config.toml
hidden_size = 160
num_key_value_heads = 5
norm = "layernorm"
norm_eps = 1e-06
lr_mult_o = 2.0
schedule = "wsd"
MLP neurons of a small language model. Each row is named by its layer, matrix (up: input weights) and neuron, and shows model dimensions 16-111. Each number is 128 + 24 x the weight over its row's rms, rounded and kept within 0 to 255.
A block is one neuron, or neurons of one layer that tend to fire together. After each block is what it responds to, as a language model described it from the Wikipedia text at the highest values.

L9.up16 [129 146 115 149 109 134 150 119 160 150 154 103 127 135 167 104 150 103 145 112 146 154 145 175 115 130 134 164 153 120 123 143 155 165 141 111 138 115 174 109 139  93 116 127 130 158 124 133 114 150  95 141 190 121  97  78 121 123 121 143  91 132  91 152  97 139 138 110 151 124 150 150 130 124 130  58 130 103 132  97 166 148 100 141 148  87 114 118 156 132 174 126 116 146  90 110]
L9.up185 [155  97 115 112 142 110 176 185 100 132  75 111 113 160 154 165 145  95 126 136 127 128 131 158 136 111 155 118 118 137 126 125  89 134 118 150 132 139 132 133 134 167 143 132  93  74 113 103  92 133 124  76 136 112  90 130 142 161 103 110 117 120 115 135  88 100 165 124 118 146 133 113 129 150 132  89 147 153 125  95 129 132 145 155 131  90 117 164  94 123 153 144 128 114 118 169]
L9.up214 [132 116  99 116 142 105 112 136 100 125  85 146 104 139 140 132 178 104 162 138 192 146  98 164 134 126 145 104 132 128 128 110 113 105 104 114 140 141 102 129 143 156 104 142 101 121 126  93 123 136 155  95 158  76 151 153 117 107 155 121 160 151 123 113 148 102 141 123 109  76 140 132 101  91  94  97 135 138 116 139  89 173  96 154 185 134 176 158 103 160  87 173 156 104  99 140]
L9.up219 [177 149 136 130 128 134 151 136  93 116 135 143 134 123  96 140 120 124 134 113 161 165 131 177  91 107 127 120 162 113 129 143 119 130 109 180 115 114 135 104 118 175 116 152 182 111 128 156 124 132  43 100 146 119 158 144  98 139 129 131 128 130 148 150 104 116 143 107 117 180 106 123 130 148 134 120  91 159 132 112 127 101 138 132 126 105 160 115 148 132 139 126 103 112 145 117]
L9.up292 [145 142 166  83 132 120 152 130 162 140 112 117 130 103 120 141 101 101  95 131 169 139 129 114 142 123 102 107 142 151 183 162 128 113 139 153 146 154 148 134 134 142 115 116 125 143  86 127 137 109 152  83 132 142 167 116 119 132 134 137  92 144 104 160 127 108 107 147  88 143 175  89 115 134 120 137 135 120 134  77 122 188 140 103  92 175 107 135 139 170 125 154 116 155 103 111]
L9.up313 [155 129 146 126 114 132 148 192 128  94 169 150 168  90 122 155 146  96 143 138 125 134 137 135 135 105 125 142 103 128 163 130 122 114 112 156 152 102  74 130 133 146 116 145 104  74 137 138 160 125  96  88 132 146 107 145 112 144 139  85 113 133 113 127  99 142 146  70 146 118 144 111 132 167 130 128 133 111 133 103 120 151 126 131 134 155 127 141 104 166 117  97 117  88 128 150]
L9.up339 [138 177 141 109 162 125 113 112  96 135 121 183 100 105 184 122 120 166 180 149 121 117 126 117 147 160 140 178  92 106 114 135 132  73 133 146 107 156  82 114 143 171 123 123  75 137 119 150 123 138 126 111 158 140 102 151 124 165 125  99 146 108 115 149 130 121 148 131 141 101 147 166 170 125 121 148 149 116 143  91 100 138 107 114 133  70 113 175 149 161 108 102 136 108 136 171]
L9.up374 [162 107 138 121  90 111 151 104 149 106 118 165  94 138 128 150 108 139 141 138 132 124 101 131 133 113 156 131 124 118 158 116 137 112 168 112 140 127 144 105 115 196 137 129 141 140 123 125 126 111 143 105  96 115 147 118 160 143 159 132 108 135 141 148  97 125 130 141  77 108 140 117 116  92 134 139  85 136 157 126 151 151 141  91 127  75  97 163 142 125 182 121 116 129 114 111]
Description: Mid-word continuation pieces. The second fragment of a word split into pieces, strongest for sentence-opening temporal words (A-fter, Bef-ore), also th-an, l-ed, O-n.

L4.up449 [136 120 122 109 120 118  88 128 174 131 108 118 115 176 136 136 140 123 133 185 142 148 118 125 150  94 195 112 185 113 110 128 118 127 147 139 140  96 146 144 168 147 103 109 121 166 105  98 129 111 120 141 112 159 144 108 121 161 155  78 125 126  87 106 126 103 137 121 126 139 130 131 148 133 156 122 143  80 125 100 144 130 142 156 129 142  80  95 107 149  82 127 166 146 129 114]
Description: Determiner and quantifier endings. Final word-piece of quantifiers, ordinals and superlatives split into pieces, such as s|ome, e|ach, F|irst, man|y, Great|est, s|ame.

L9.up65 [130 133 147 146  85  84 113 122 110 122 121 142 154 123 150 125 158 136 144 172 117 127 107  88 123 115 172 130 131 155 167 137 105 107 123  91 136 130 133 176 118 109 102 112 154 116  79 108 109 129 109 131 129 127 134 130 100  90 153 132  92 149 114  86 121 142 129 132 160  91 113 145 131 152 164 180 133 143 148 142 163 149 129 108 151  89 134  98 139 162  70 111 101 107 129 123]
L9.up216 [154 130 140 155 122 100  94 120 123 137 144 120 118 131 126 105 138 147 141 118 151 159 130 129 105 120 102 123  90 119  62 121  98  97 155 121 139 108 131  89 163 133 108 121 134 142 139 151 130 101 126 143 127 152  94 116 103 129 116 135 187 105 131 137 114 120 109 145 127 106 121 144 144 128 145 176 109 120  70 157  80  92 110 152 137 104 131 164 121 137 110 163 181 202 131 122]
L9.up347 [ 79 146 144 113 173 125 119  75 148 135 116 111 133 148 135 131 130 137 143 129 115 162 115 116 136  96 155 121 125 136 114 140 161 119 102 155 107 104 149 107 128 144 140  95 181 110  87 146 157 124 129 126 115 151  93 136 100 139 138 177 118 108  95 104 140 132 111 108 153 110  85 142 100  96 164 172  63 112 126 162 135 130 130 145 113 121 124 151 122 118 109 137 196 116 130 119]
L9.up405 [ 91 123 141  97 128  85  99 181  93 121 114 142 135 139 127 105 107 116 130 183 104 117  95 151 112 110 133 127 133 112 127  96 124 118 147 143 144 119 127 135 136 109 140 122 153 156 110 128 116  89  82  94 157 152 130 104 132 129  77 119  93 161 112  84  74  90 173 124 106 150  75 134 132 122 169 128 170 142 155 135 141 119  92  84 123 124  84 140 117  93 128 114 149 150 101 137]
L9.up416 [144 148 167 181  75 153 136 101 122  95  90 153 136 116 182 123 134 118 196 114  86 104 147 157 168 142 107 128 117 128 133 141 135 156 121 117 113 114 155 140 154 115 137 173 124 132 120 133  87  99 121 103  99 144 129 153 106 114 141 130 154 134 132 116 136 137 111 138 143 102 137 132 145 127 121 101 119 135  77 156 140 113 104  86 119 147 130 100 130 113 121 160 101 137 130 151]
L9.up419 [ 76 122 101 136 123 144  99 101 130  71 139 148 133 157 129 147 147 136 138 153 143 142 112 107 109  96  85  65 134 141 109 106 156 128 162 156 130 164  78 122 105 167 159 114 144 155 111 151 166 125 176  84 170 157 139 131 104 146 116 122 108 114 137 102 149  72 143 127  77 123 149 130 128 120 152  99 111 115 126 147 143 127 150 130 115 149  86  89  98  96 100 140 140  99 110 128]
L9.up459 [141 111 122 161  96 111 135 119 127 105  93 167 124  91 159 106 140 130 116 158 119 157 102  99 137 144 132 129 145 112 127 103 134 125 151 132 137 151 146 118 111 187 153 118 162 150 131  67  85 120 117 146 134 110 115 189  97 142 111 144 132 132  67 133 109 125 100 146 140 104 139 143 156  78 148 138 127  65 127 141 117 166  97 145 115 119  85 109 123 118 110 111 151 130 138 122]
L9.up480 [ 98 131 117 150 110 159 116 103 144  99 122 154 127 119 152 143 133 147 153 127 135 137  98 137 143 118 113  92 187 153  98 112  96 114 135 121 159 146 132 179 131 139 139 147 149 173 105 123 120 105 124  72  98 117 150 137  60  97 123 115 158 133 103 156  92 123  80 115 146 103  98 114 169 111 171 155 121 146  98  93 158 103 105 166 110 131  77 128 123  71 120 150 131  89  90 159]
Description: Mid-word completion pieces. Word pieces that complete a word split after its opening fragment, such as graph-ic-s, th-is, s-ame, ath-le-te, o-ther.

L9.up27 [129  97 108 168 117 140 136 118 157 108 132 149 145 103 120  57 127 116 133 123 112 157 151 114 119 130 155 124 125 101 120 100 108  77 127  90 161 157 154 149 138  92 102 147 123 130 114 167 145 139 144 132 187 152 126 156 121  78 130  99 185 128 123 143 134 158 121  84  92  87 149 138 130 161 113  72  87 140  88 107 119 162 112 102 121 160 146 126  88 152  93 143 121 113 115 120]
L9.up82 [107 123 124 111 112 144 137 164 143  67  97 115 138 135 145 142 133 151 159 134 126 134 108 117 160 139 103 156 155  93  94 152 124 129 140 107 141 167 177 129 130 104 129 150 153 150 123 113 169 134 177 126 132 133 133 128 139 108 147 147 115 116 131  89 140 123 115 127  90 155 135 126 108 112 102 158 175 123 111 126 140 100 122  78 147 108 134 109  92 109 109 113 136 167 122 157]
L9.up148 [126  88 157 106 155 164 140  55 122  85 169 132 113 161 134  95 121  97 143 133 146 119 124 106 118 180 103 137 156 155  92 112 124 134 120 138 142 102 114 120 146 144  98  94 134 125 126 139 118 112 121 121  85 132 110 149  85 171 128 100 154 113  82 120 116 146 112 116 131 106  92 167 119  93 155 149 119 128  99 183 130 121 119 138 145 172 142 174 129 154 134 146 153 120 114 133]
L9.up327 [125 146 112 131 125 140 140 155 112 128 104 106 137 117  91 105 101 167 148 106 163 142 157 121  97 153 116 139 179 156 150  99 135 135 151 122  99 101 150 153 123 116 141 115 163 127 115 140  92 120 147  77 101  71 128 128 101  84 159 138 124  87 120 113 114 112 121 143 124 137 122 103 126 133 146 118 144 167 113 128 115  93 109 135 161 156  98 145 147 135  90 117  99  91 152 110]
L9.up350 [148 117 173 133 142 125 184  93 114  79 126 140 134 104  90 105 142 132 141 144 109 134 138 149 136 108  94 152 155  95 153 122 123 141 128 122  85 139  87 135  95 104 142 160 158 112 142 139 125 129 129  96  91 139 143 134 117  78  85 130 135 135  71 104 125 168  79 130 126 123 103 125 131 133 112 154 147 167 134 114 164  93 112 118 167 170 153 121 120 138 140 146 143 119 136 109]
L9.up411 [ 84 120 148 119 118 127 124 148 139 114 115 126 128 187  75  94 100 149 139 128 106 128 110 139 110 129 145 182 168  81 117 131  96 157 102 148 158 160  98 150 144 124 107 151 107 144  91 151 130 166 110 116 130 124  90 130 137 158 139 121 130 144 102 101 149 119 152 128  83 143  55 129  66  95 119 123 146 134 127 115 111 154 135  83 139  99 115 117 123 115 147 123 124 133 163 144]
L9.up438 [123 145  89 127 130 115 166 124 149 124 119 160 125 168 141 114  70 145 160 173 125 124  98 113 160 158 119 135 126 109 101 132 146 111 152 106 147 151 127 133  98 170 125 133 131 158 146 164 119  71 159  88 109  88 147 106 117  96 116 114 102 137 106 118 114 156 140 116 132 126 100 130 131 176 140  66  94 115 148 109 120 116 125 116 124 138 151 176 120 177  91 115 172 132 122 134]
L9.up456 [126  84 189 152 132 149  76 159 110 127 139 158 173 137 114 117 152 115 137 132 127 134 113 173 155 100 154 131 152  83 112 125 128 133 142 117 144 174 141 167 108 144 152 123 153 102 144 101 100 106  91 116 127 125 133 157  97 126  99 142 129 104 136  87 109 144 123 109 115 131 161 135 131 126  88  91 121 117 182  88 132 147 142 138 119 122 168  88  90 110 181 149  63 124 116  98]
Description: Copula after subject. Linking verbs is, was, are and the article an, right after a sentence's subject (it, a named noun), as in "It is the headquarters", "was an airline"; also scattered word-piece fragments like "ore", "ly".

L9.up49 [109 147 117 147 141  82 127 155 137 135 138 124 122 131 126 141  72 120 124 129 149 115 132 137 150 130 118  82 116 113 160 116 145 114 132 128 160 157 160 165 141 143 137 151 111 116 101 109 120  96 119 157 141 148 117 128  97 113 173 134 186  59  84 114 125 132  92 130 134 126 150 154  98 177 134 134 147 133 103 152 129 128  92 113 127 149 144 128 162 174 177  78 147 110 137 136]
L9.up109 [ 92 104 181 111 151 113 115 120 126 125 121 140 140  81 141 103  89 108 159 141 141 163 131  99  94 154 117 145 168 118 103 136  97 131 122 129 141 141 151 107 104 154 141 132 102  87  88 122  60 105 170 147 135 111 162 134 107 140 132 167 158 120  99 150  88 104 141 134 135  92 111 138 137 175 122 155 134 133 131 112 135  96 112 124 128  93 157 110 143  84 170 123  91 104 125 114]
L9.up122 [116 140 113 147 170  86 102 151 126 103 103  93 117 128  86  88 131 134 125 150 110 141 153 150 132 126 123 136 114 114 165 159 142 128 151 114 113 166 123 133 172 137 121 116 186 120 111 173 136 119 168  98 156 172 157  89 112 103 149  90 163 142 141 160  89 122 127 111 100 163 110 126 126 134 130  92 140 146 102 117 145 144 139 113 100 103 118 115 117 102 143 115 150 151  83 137]
L9.up197 [112 109  96 122 152 111 137 119 110  87 123 112 133 139 101 155  89  93 126 169 100 164 109  82 124 134 104 168 138 129 156 131 159 101 130 129 167 154 136 184  84 121 139 108 116 158  85 125 141 111 126  78 138  94 119 142 107 152 149 154  71 115 129 120 159 152 171 101 141 129 161 123 163 134 114 125 129  87 151 142 103 158  90 154 151 100 121 161 121 108 108 147 110 123 142 149]
L9.up286 [132 152 127 158 122 111 165 108 134 122 103 108 153  90 145 160 144 106 134 123 100 156 122 113 134 129 138 106 122  94 133 111  96 136 138 134 143  91 129 137 173 199  92 176 136 107  92  83 119  97 109  98 137 112 166 168  89 168 110  87 156 103 111 167 153 150 131 114 109 135 124 133 148 130 125 101 144 107 119 127 124  96 101 166  90 136 141 100 110 123 129 133 154 116 112  81]
L9.up365 [ 93 115 146 123 102 127 117 160  80 118 152 151 143 106 147 169 149  80 150 121 186 170 143 105 127  85 130 103 121 133 167 141 127 144 116 139 109 135 129  78 110 118 139 155 135  63 112 115 175 183 144 107 143 135 163 109 101 121 127 122 136  99 135 146 101 148 128 104 103 136  88  97 146 155 128 120 105  93 109 105 144 100 105 121 145 117 151 121  99  81 161 121 133 101 115 112]
L9.up394 [128  96 126 148 147 179 149 149 137 126 106 135 129 126 129 161 107 148  92 120 115 149 104 114 136  99 131 139 161 133  98 164 112 119 131 102  91 161 153 122 162  97 176 155 125  68 140 120 109 134 135 142 162 113 134 136 102  86 153 115 177 168 149 137 126 140 143 160 143 119 131 112 117 105 166 132 140 120 118  75 116 135 114 135  85 123  96 174 137 144 136 131 134 137 185 134]
L9.up469 [109 107 128 163 134  92 122  96  99 118 124 164 152 142  92 170 118 147 133 121 136 174 103  95 150 121 112 101 128 100 113  98  82 125  78 146 106 143 136  98 164 124 126 173 134  93 104 108 106 101 142 149 132 129 149 125  71 158 109 153 158 152 125 171 139 116 133 130 144 128 126 128 142 167 120 118 145 114 119 138 123 114  60 121 106 121 143 151 137 113 122 111 152  94 123 121]
Description: Copulas and month fragments. Fires on " is", " was", " as" right after a subject name in biographies and definitions, as in "Gray is"; also on "eb"/"ug" inside abbreviated months (Feb, Aug).

L4.up226 [112 119 141 133 113 134 157 115 114  96 134 164 131 152 163 106 120 135 148 132 107 161 119 141 141 171 161 130 143 117 154 165 126 153 111 113 141 113 155 133 102 111 103 141 115 143 103 112 143 156  87 127  95  96 172 151 161 131 142 155 121 118 146 106 158 119 158 116 119 144  77 136 124 133 116 124 113 134 159 145 159  83  73 157 121 121 141 148  83 132 142 138 114 103 163 162]
Description: Auxiliaries before participles. Tokens that complete a verb phrase's auxiliary or adverb slot right before a main verb or adjective, e.g. was, has be-en, original-ly, n-ow.

L5.up41 [115 124 146 107 173 165 141 131 122 116 129  85 121 101 113 105 130  89 147  89 121 157 171 173 130 124 133  84 123 111 143 161  85 129 114 137 106 131 184 167 149 123 135 131 147  97 107  89 109 138 136  92 147 121 173 143 136 136 141 171 115 154 104  95 127 126  94 107 164 160 123 137 125 163 120 123 136 126 163 104 171 154 129  90 146 132 169 124 132 141 150 121 173 136 137 153]
L5.up43 [163 119 139  92 112 126 118 128 143  81 119 113 110 131 132 122 112 153 131  89 151 143 112 119 135 121 151 111 121 148 120 111 145 102 170 138 176 117 149 144 148 127 116 112 157 124 177 144 123 176 128 160 160 140 115 122  90 173 101 103 149 108 130 144 118 164 122 150 133 174 119 138 129 161 131 156 114  97  93  96 113 115  59 155 133 119 138  80 115 131 136 119 111 112  86 123]
L5.up58 [154 156 150 124 139 117 120 117 122 156 107 128 137 113 102 116  94 128 144 107 102 111 103 121 137 128 153  89 136 133  97  51 101 142 113 104 125 150 129 158 113  97 115 130 136 125 120 155  74  95 103 145 108 117 172 143 113 123 131 142 159 171 104 108 118 120 143 142 112 163 139 135 154 168 108 139 141  94 106  98 170 146  98 122 126 113 142 186  81 109 144 162 155 161 149 112]
L5.up87 [124 113 117  96 110 141  67  99 109 110 129 151 155 114 145 146 105 133 159 188 168 153 122  94 136 113 103 139  83 109 143 159 158 123 107 120 149 138 112 150 115 118 152 125 137  91 134  55 104 181 137 140 165  97 127 104 123 114 132 123 153 138  95 153 139 130 166  98 155 131 114 157 104  98 158 116 143 111 116 109 164 119 110 119 139 167  89 163 101 116 140 126 144 105 155 121]
L5.up103 [109 140 142 131 109 128 107 152 181 140 156 121 144 133  70 114 119 110 151 147 142 128 138 136 126 147 134 105 144 105 134 143 159 137 148 139 143  88  89 202 150 111 161  89 121  73 127 155  88 125 134 112  84 155 145 121 112 134 146 123 136 125 114 141 147 156 168 166 173  92 119 128 161 158 153 166 129 104 133 152 116 148 111 108 111 115 157 132 146 137 115 130 177  80 129 106]
L5.up104 [110 100 111 131 150 141 139 143  84 117 193 106 157 153  97 150 103 100 146  95 160 139 142 122 154 130 131  91 112 109 109 144 138 148 124 124 143 138 130 119 118 121 134 133 108 116 181 108 161 161 159 111 142 133  94  94  93  84 167 111 101 100  94 140 135 138 119 100 104 172 112 172 111 121 107 135 120  94 138 169 138 141  93 141 157 118 152 123  76 103 148  74 103 124 150 149]
L5.up351 [153 115 154 110 113 136  96 117 118 101 153 127 157 116 130 111 129 128 151 139 112 127 106  90  76 140 134 122  94 172 142 139  90 139 110 136 106 147 114 108 168 118 120  90 134 173 188 110 102 135 119 133 113  87 120 132 143 139 122 129 136 147 136 128 170 129 156 104 154 100 118 123 128 129 128 106 140 158  98 152 152 147 100 129 135 128 184 112 106 120 123 104 158 130  81 109]
L5.up492 [140 140 165  99  99 107  68 104 141 110 126 127 118 111 148 123 152 126 166 145 120 180 138 133 165 111 119 102 141  90 126 115 135 133 152 103 123 102 120 119  94 111 126 137 147 144 104 107 181 185 125 132 105 133 167 168 143  88 140 146 102 110 137 116 146 107 113 135 119 136 101 146 139  89 127 116 143 144 133 168 125 114 128 160 147 122 116 152  86 122 168 138 112 128  99 136]
Description: Copular and becoming verbs. Fires on linking verbs after a subject, strongest on the end of became ("He became manager"), also is/was/as, plus infobox field-name pieces like Year, Height.

L4.up511 [127 148 114  87 117 140 192 132 115 125 110 130 129 116 126 103 108  99 111 154 139  95 134 138 152 136 172 116 113 148 148 175 107 146 107 112 166 147  99 125 119 121 106 112 157 113 133 140 117 154  91  97 129 108 112 139 160 124 141 122 138 106 134 117 116 120 151 153 160  79 124 134 133 144 166 121 142 101 144 106 156 112  87 140 163 134 134 156 143 154 181  98 102  87 109 160]
Description: Multi-piece preposition endings. Final word pieces that complete prepositions split into tokens, mostly temporal or spatial ones such as dur-ing, through-out, a-fter, with-in, ins-ide.

L5.up134 [143 110 157 164 131 169 117  90 169 175 114 179 131 148 125 109 136 131 123 138 120 196 120 120 120 147 152 136 145 122 115 125 112 101 110  88 138 120 147 179 128 166 113 119 136 137 135  97 136 146 134 108  85  88 147  92 133 119 147 133 132 162 114 113 125  92 186 155 139  80 100 141  97 121 173 132 114  93 146 168 110 116 123 183 123 133 131 138 168 123 120 163 123 111 143 156]
L5.up156 [146 157 157 142 128 187 107 150  89 125 118 143 121 123 114 116 146 128 104 135 111 155  95 177 170 145 129 115 171 114 122  84 126 133 117 117 110 101 165 135 169 145 110 137 130 130 123  63 127  98 119 125 118 128 171 114 132 165 138  92 132 127 126 127 151 126 128 120 127 151 143 173 157 107 160 106 124 109 109 148  95 117 130 153 152 104 126 126 128 128 144 148 106 138 148 116]
L5.up284 [ 93 163 149 128 138 128  76 107 148 175  97 133 143 133  82 158 131 143 129 163  90 144 105 136 124 106 146 125 167 159 156 128 117 154 159 115 126 118 128  95 139 106 124 171  93 175 162 127 147 117 134 138 127 111 148  92 144 109 144 137  82 134 111 104 116  94 129 107 158 119 139 154 157 143 178 133 112 131 106 144 129 126 100 163 134 112  84 114 113 174  80  84 162 161 131 107]
L5.up329 [ 79  96 116 161  79 138  95  97 147 108  74 146 144  90 190 110 139 153 149 124 155 104 135 156 159  86 156 147 162 101 112 126 135 120 124 118 107 140 111 118 127 123 100 156 155 127 103 163 137 113 115 112 127 142 126 147 133 132 118 125 124 142 140 122 164 111 151 123 158 131 145 170 129  93 138 101 127 149  89 178 114 150 128 116 159 133 101 112 170 135 110 137 119 188 131 123]
L5.up340 [121 139 121 129 100 140  84 148 124 102 161 154 130 123 164 134 179 144  99 105 110 148 112 143 141  98  94  83 129 126 111 139 134 139 107 123 110 128 142 114 163 155 100 149 160 136 109 145 111  98  81  99 137 151  96 111  95 153 125 155 117 113 105 141 111 163  83 119 124 135 135 148 157 109 130 128 151 129 120 135 165 120 146 115 104 149 148 147 143 141 122 125  98 142  93 107]
L5.up355 [110 122 152  92 107 141  69 130 123 125 104 105  76 135  97 150 109 136 138 146 163 157 119 147 113 107 159 122 123 132 129  96 132 122  83 155 143 118 145  97 149 115  88 115 140 145 117 122 121  89 150  85 121  93 122  81 109 133 190 113 169 124 146 134 142  94 113 119 145 125  94 125 128 147 147 162 105 165 105 114 133 132 157 157 144 110 143 156 125 140  64 174 153 160 154 133]
L5.up365 [108 169 138 126 172 139 107 100 103 161 135 166 154 157 103 136 100 118 147 125 144 146 143  91 122  95 136  87  81 137 142 159 125 128 126 136 122  92  95 114 112  76 106 131 121 118 103 179 110 132 119 139 127 132 130 111 124 111 152 141 117 128 116 125 155 176 108 154 171 147 114 159 165 118 125 121 114 124 152 174 112 113 177 126 122  68  91 154 161 149 139 108 143 139 126 123]
L5.up386 [139 116 133  93  86 125 152 111 156 117  81 162 110 148 141 128 112 143 131 162 113 177 156 127 156 133 144 149 158 104 125 106 115 165 112 121  91 121 142 158 155 154 117 141 128 183 103 139 111 119 142  89 137 138 133 139 166 114 123 105 121 115 129 139 154 135 205 114 124  93 148 110 149 141 126 116 104 140 143 136  99 125  87 136 173 108 146  98 137 134 140 149 124 144 105 121]
Description: Split quantifier word endings. The final piece of a word broken into odd fragments, mostly quantifiers and numbers like man-y, t-wo, s-ome, si-x, plus others like for-mer.

L5.up6 [135 128 143 117 108 119 100 158 170 147 107 155 107 120  75  87 129 139 114 107 122  96  98 125 174 126 123 107 116 140 141  86 129 136 106 158 160 160  95 152 137 109 100  98  75 147 101 139 128 165 120 139 109  97 100 153 145 166 135 114 134 127 104 114 115 103 114 135 108 116  73  97 100 119 120  90 140 121 103 173 134 147 129 119 153 140 125 122 112 133  94  78  76 150 141 127]
L5.up92 [111 146 153 132  89 173 129  61 133  90 154 145 106 121 141 127 134 123 129 122 135  84 124 130 135 133 124 153 136 170 122 131 190 134 101 110 150 103  98 121 124 145 114 122  85 109 131 129 141 131 100 151  88 148 141 159 146  90 114 151 158 129 103 136 182 117 164 100 133 121 128 123 125 120  84 102 142 169 106 129 145 139  94 145 189 125 142  76 137 105 133 107 129 115 152 122]
L5.up108 [100 129 131 132 134 113 120  95 169  96 168 111 131 115  94 129 154 122 127 147 113 134 124  95 103 152 102 117 126 135 132  53 129 119 166 128 118 102  97 143 134 119 126 115 131 164 172 117 164  84 166 145 149 195 140  91 101 127 135 132 140 131 138 116 120 148 141 110 120 149 135 107 153 125 140 102 128 111 138 129 122 107 136 159 151 130 101 120 134 127 146  87 122 105 149 134]
L5.up245 [147 137 164 145 116 114 137 103 156 113 152 139 134 169 146 102 158 151 116 109  97 123 114 127 123 109 143  99 103 149 131 117 156 128 155 178 120  87 115 137 118 216 164 123  94 115 105 121 155  90 117 103 158 140 156 114 105 131 123  94 157 152 129 123 115 147 165 109  36 149 103 106 121 144 114 124 121 123 139 144 121 196 112 136  79 154 113 106 148 111 154 126 139 147 141 124]
L5.up400 [119 106 131 158 142 139 109 157  67 138 110 164 124 176 119 138 131 129 114 137 123 104 140 142 127 108 133 109 100 168 129 156 110 102 110  73  86 173 153 136 113 139 133 125 121 129 117 111  82 165 106 116 113 125 137 138 108 107 121 134  92 130 108  99 111 147 126 131 125 145 142 133 111 147  97 173 142 155 129 119 137 157  91  89 190 131 132 135 160 158 128 126 104  99 168 171]
L5.up424 [ 78 115 153  94  97 141 102 103 110 149 151 126 131 158 131 114 123 146 108  83 119 162 104 145  86 107 142  89 155 122 119 136 142 154 129 115 106 162 126 125 144 144 140 167 148  89 123 123 123  91 147  82 139 111 134 149 156 140 141 143 159 139 108 133 133 133  89 132  89 137 130 154 165 156 113 125  88 145 110 132 120 111  77  92 137 117  89  81  96 121 141 133 118 121 134  95]
L5.up484 [ 82 131 130 146 145 109 128 148 112  80 121 148  84 166 133 104 132 117 154 107 135 138 146 121 133 156  84 113 135  98  97 159 135 137  96 121 133 108 143 113 169 150  98 143 107 146 140 125 152 157 125 112 122 128 159 122 106 141 156 113 142 136 111  98 155 110 133 112 149 129  95 111 118 139 124 133 131 143 119  94 100 113  72 153 147 148 130  91 118 112  86 178 144 138  88 161]
L5.up503 [116 120 185 137 160 148 136 109 129  98 131 135 119  98 109 113 119 177  93  98 100 120 116 156 120 141 119  76 128 131 157 100 100 139 135  86 135 118 103 136 143 123 125 123 135 139  95 106 156 128  70 141 120 161 107 146 105 137 128 118 140 120  92  99 129  98 127 146 109 151 123 139 139 110 115  66 101 120 148 150 126 201 122 120 125 121 109 112  94 136 139 121 111 120 130 162]
Description: Article an after capital A. Fires on "n" completing "An" at sentence starts (An early, Another) and on " an"/" the" after is/as, plus mid-word fragments like da-u-ghter.

L4.up397 [115 111 146 144 151 112 180 103 103 139 138 122 125 145 112 163 110 100 137 119  75 174 118  92 146 142 186 119 135 119 108  92 160 126 104 106 156 138 113 141 146 136 150 102 142  88 170 136 108 136  87 107 112 116 157 129 117  98 149 128 128 118 104 118 146 114 125 159 167 136 111 130 148 175 125 122 105  96 139 135 121  75  83 139  99  97 141 148 104 140 121 176 110 123 121 142]
Description: Subject-verb "was" and word middles. Mainly "was"/"is" right after a sentence subject in biographies or histories (He was, She was born, Hierath was elected), plus mid-word pieces like com-m-and, be-en, dig-it-al.

L5.up171 [110 154 121  83 113 117 143 145 167  95 129  86 149 138 138 101 103  99  83  77 121 151 160 109 145 130 125 136 140 112 121 107 101 123 108 166 138 103 129 111 148 142 122 141 119 106 121 143 119 114 149 108 162 106 120 167 157 148 181 109  90  67 103 108 142 160 120 127 124 116 128 186 113 113 157 149 124 113 149 134 110 127 183 144 121 135 167 134 128 118 102 103 114 120 158 117]
L5.up218 [160 116 172 111  45  94 119 125 121 122 102 160 119  89 177 155 114 124 116 115 144 148 107 155 127 120 173 123  93 162 138 105 128  89 175 146 126 100 121  92  98 124 131 111 130 124 163 143 174 151 117 113 109 142 135 146 112 108 134 120 116 123 110 113 146 135 129 163 171 111  99 125 114  77 139 145 120 136  93 133 144 130 114 186 138 108  99 159 121 111 123 125 122 158  69 129]
L5.up231 [129 115 122 134 127 170 130 120 154  74 102 144 135 174 104 166 170 111 137 120 109 139 132 155 115 100 169 151 115 141 137 105 149 112 175 138 125 134 104  91 143 131 110 121 113 100  85 125 132 148 113 116 128 110 144 122 130 158 118 104 123 132 124 153  65 136 137  86 109 138 104 146 150 109 108  70 163 128 115 114 192 127 133 159 146 108 170 147 106 118 145 106 151 112  93  90]
L5.up279 [138  70 119 106 138 113  99 141 139 102 129 140 155 122 134 127 153  94 104 126 140 147 148 140 105 127 156 157 104 115 155  83 133 112 115 148 138 156 137  61 143 138 103 109 120 116 100 118 122 132 108 109  85 145 157 144 146 101 108  99  95 126 128 128 142 172 117 136 126 164 114 136  95 117 103 118 133  94 116 135 147 118 156 193 137 136 131 141  85  91 120 111  99 126 114 127]
L5.up324 [131  78 121  85 154 115 124 126 158 110 141 115 138 167 179 124  86 157 154 133 127 128 118 106 122 114 124  73 137 105 121 110  98 130 150 112 122 152 140 104 110 153 127 122 136 165 108 142 145 125 118 122 117 152 134 127 141  97 153 106 154 106 144 188 146 115 166 170 106 129 136 140  91  94 145 137 115 168 115 135 149 153 121 121  65 152 177 136 159 107 155  72 150  98 133 130]
L5.up387 [130  94 144 122 100 126 126 185 167 119 126 101 156 118 109 114 123 126 147 104 119  97 135 115 151 101 149  89 114 124  99 130  81 161 186 154 127 137 131 108 123 154 135 142 171  86 106 159 107 209 122  92 123 143 127 140  95 138 155 105 101 139 126 101  84 162 126 135 154  79 107  84 148 126 144 110 145 127 132 102 120 149 131 107 121 109 114 109  85 117 133  95 105 119 138 103]
L5.up467 [149 114 119  83 116  95 102 134 108 102 118 112 158 122 113 128 168 106 151 144  65 150 114 111 133 123 176 161 127 162 119 113 111 142 146 116 114 141 116 131 134 118 142 119 171 115 122 110 128 140 117  93 127 153 131  73 121 139 154 169  94  70 105 116 112 108 159 121 156 113 105 138 120 120 150 135 112 135 107  94 144 113 113 162 104 114 154 106 170 126  94  98  95  97 129 164]
L5.up476 [156 126 124 128 154 122 153 116 157 106 153 102 167 152 107 112 103 110 138 151 133 159 110 154 121 114 130 120 123 141 103 149 125 123 151 147 122 139  84 106 151 162 156 126 133  98 113  98 117 126  99  82 137 151  87 129 150 121 143 142 111 139 119 133 108 113 133 125 121 148 110 136 168 135 149 142 136 104 150 119  87 125  79 100 127 130 176 139 131 116 158 118 115 106 111  87]
Description: Past-tense verb endings. Final subword of past-tense main verbs right after a subject in biographical or historical narration, e.g. served, died, returned, wrote, began.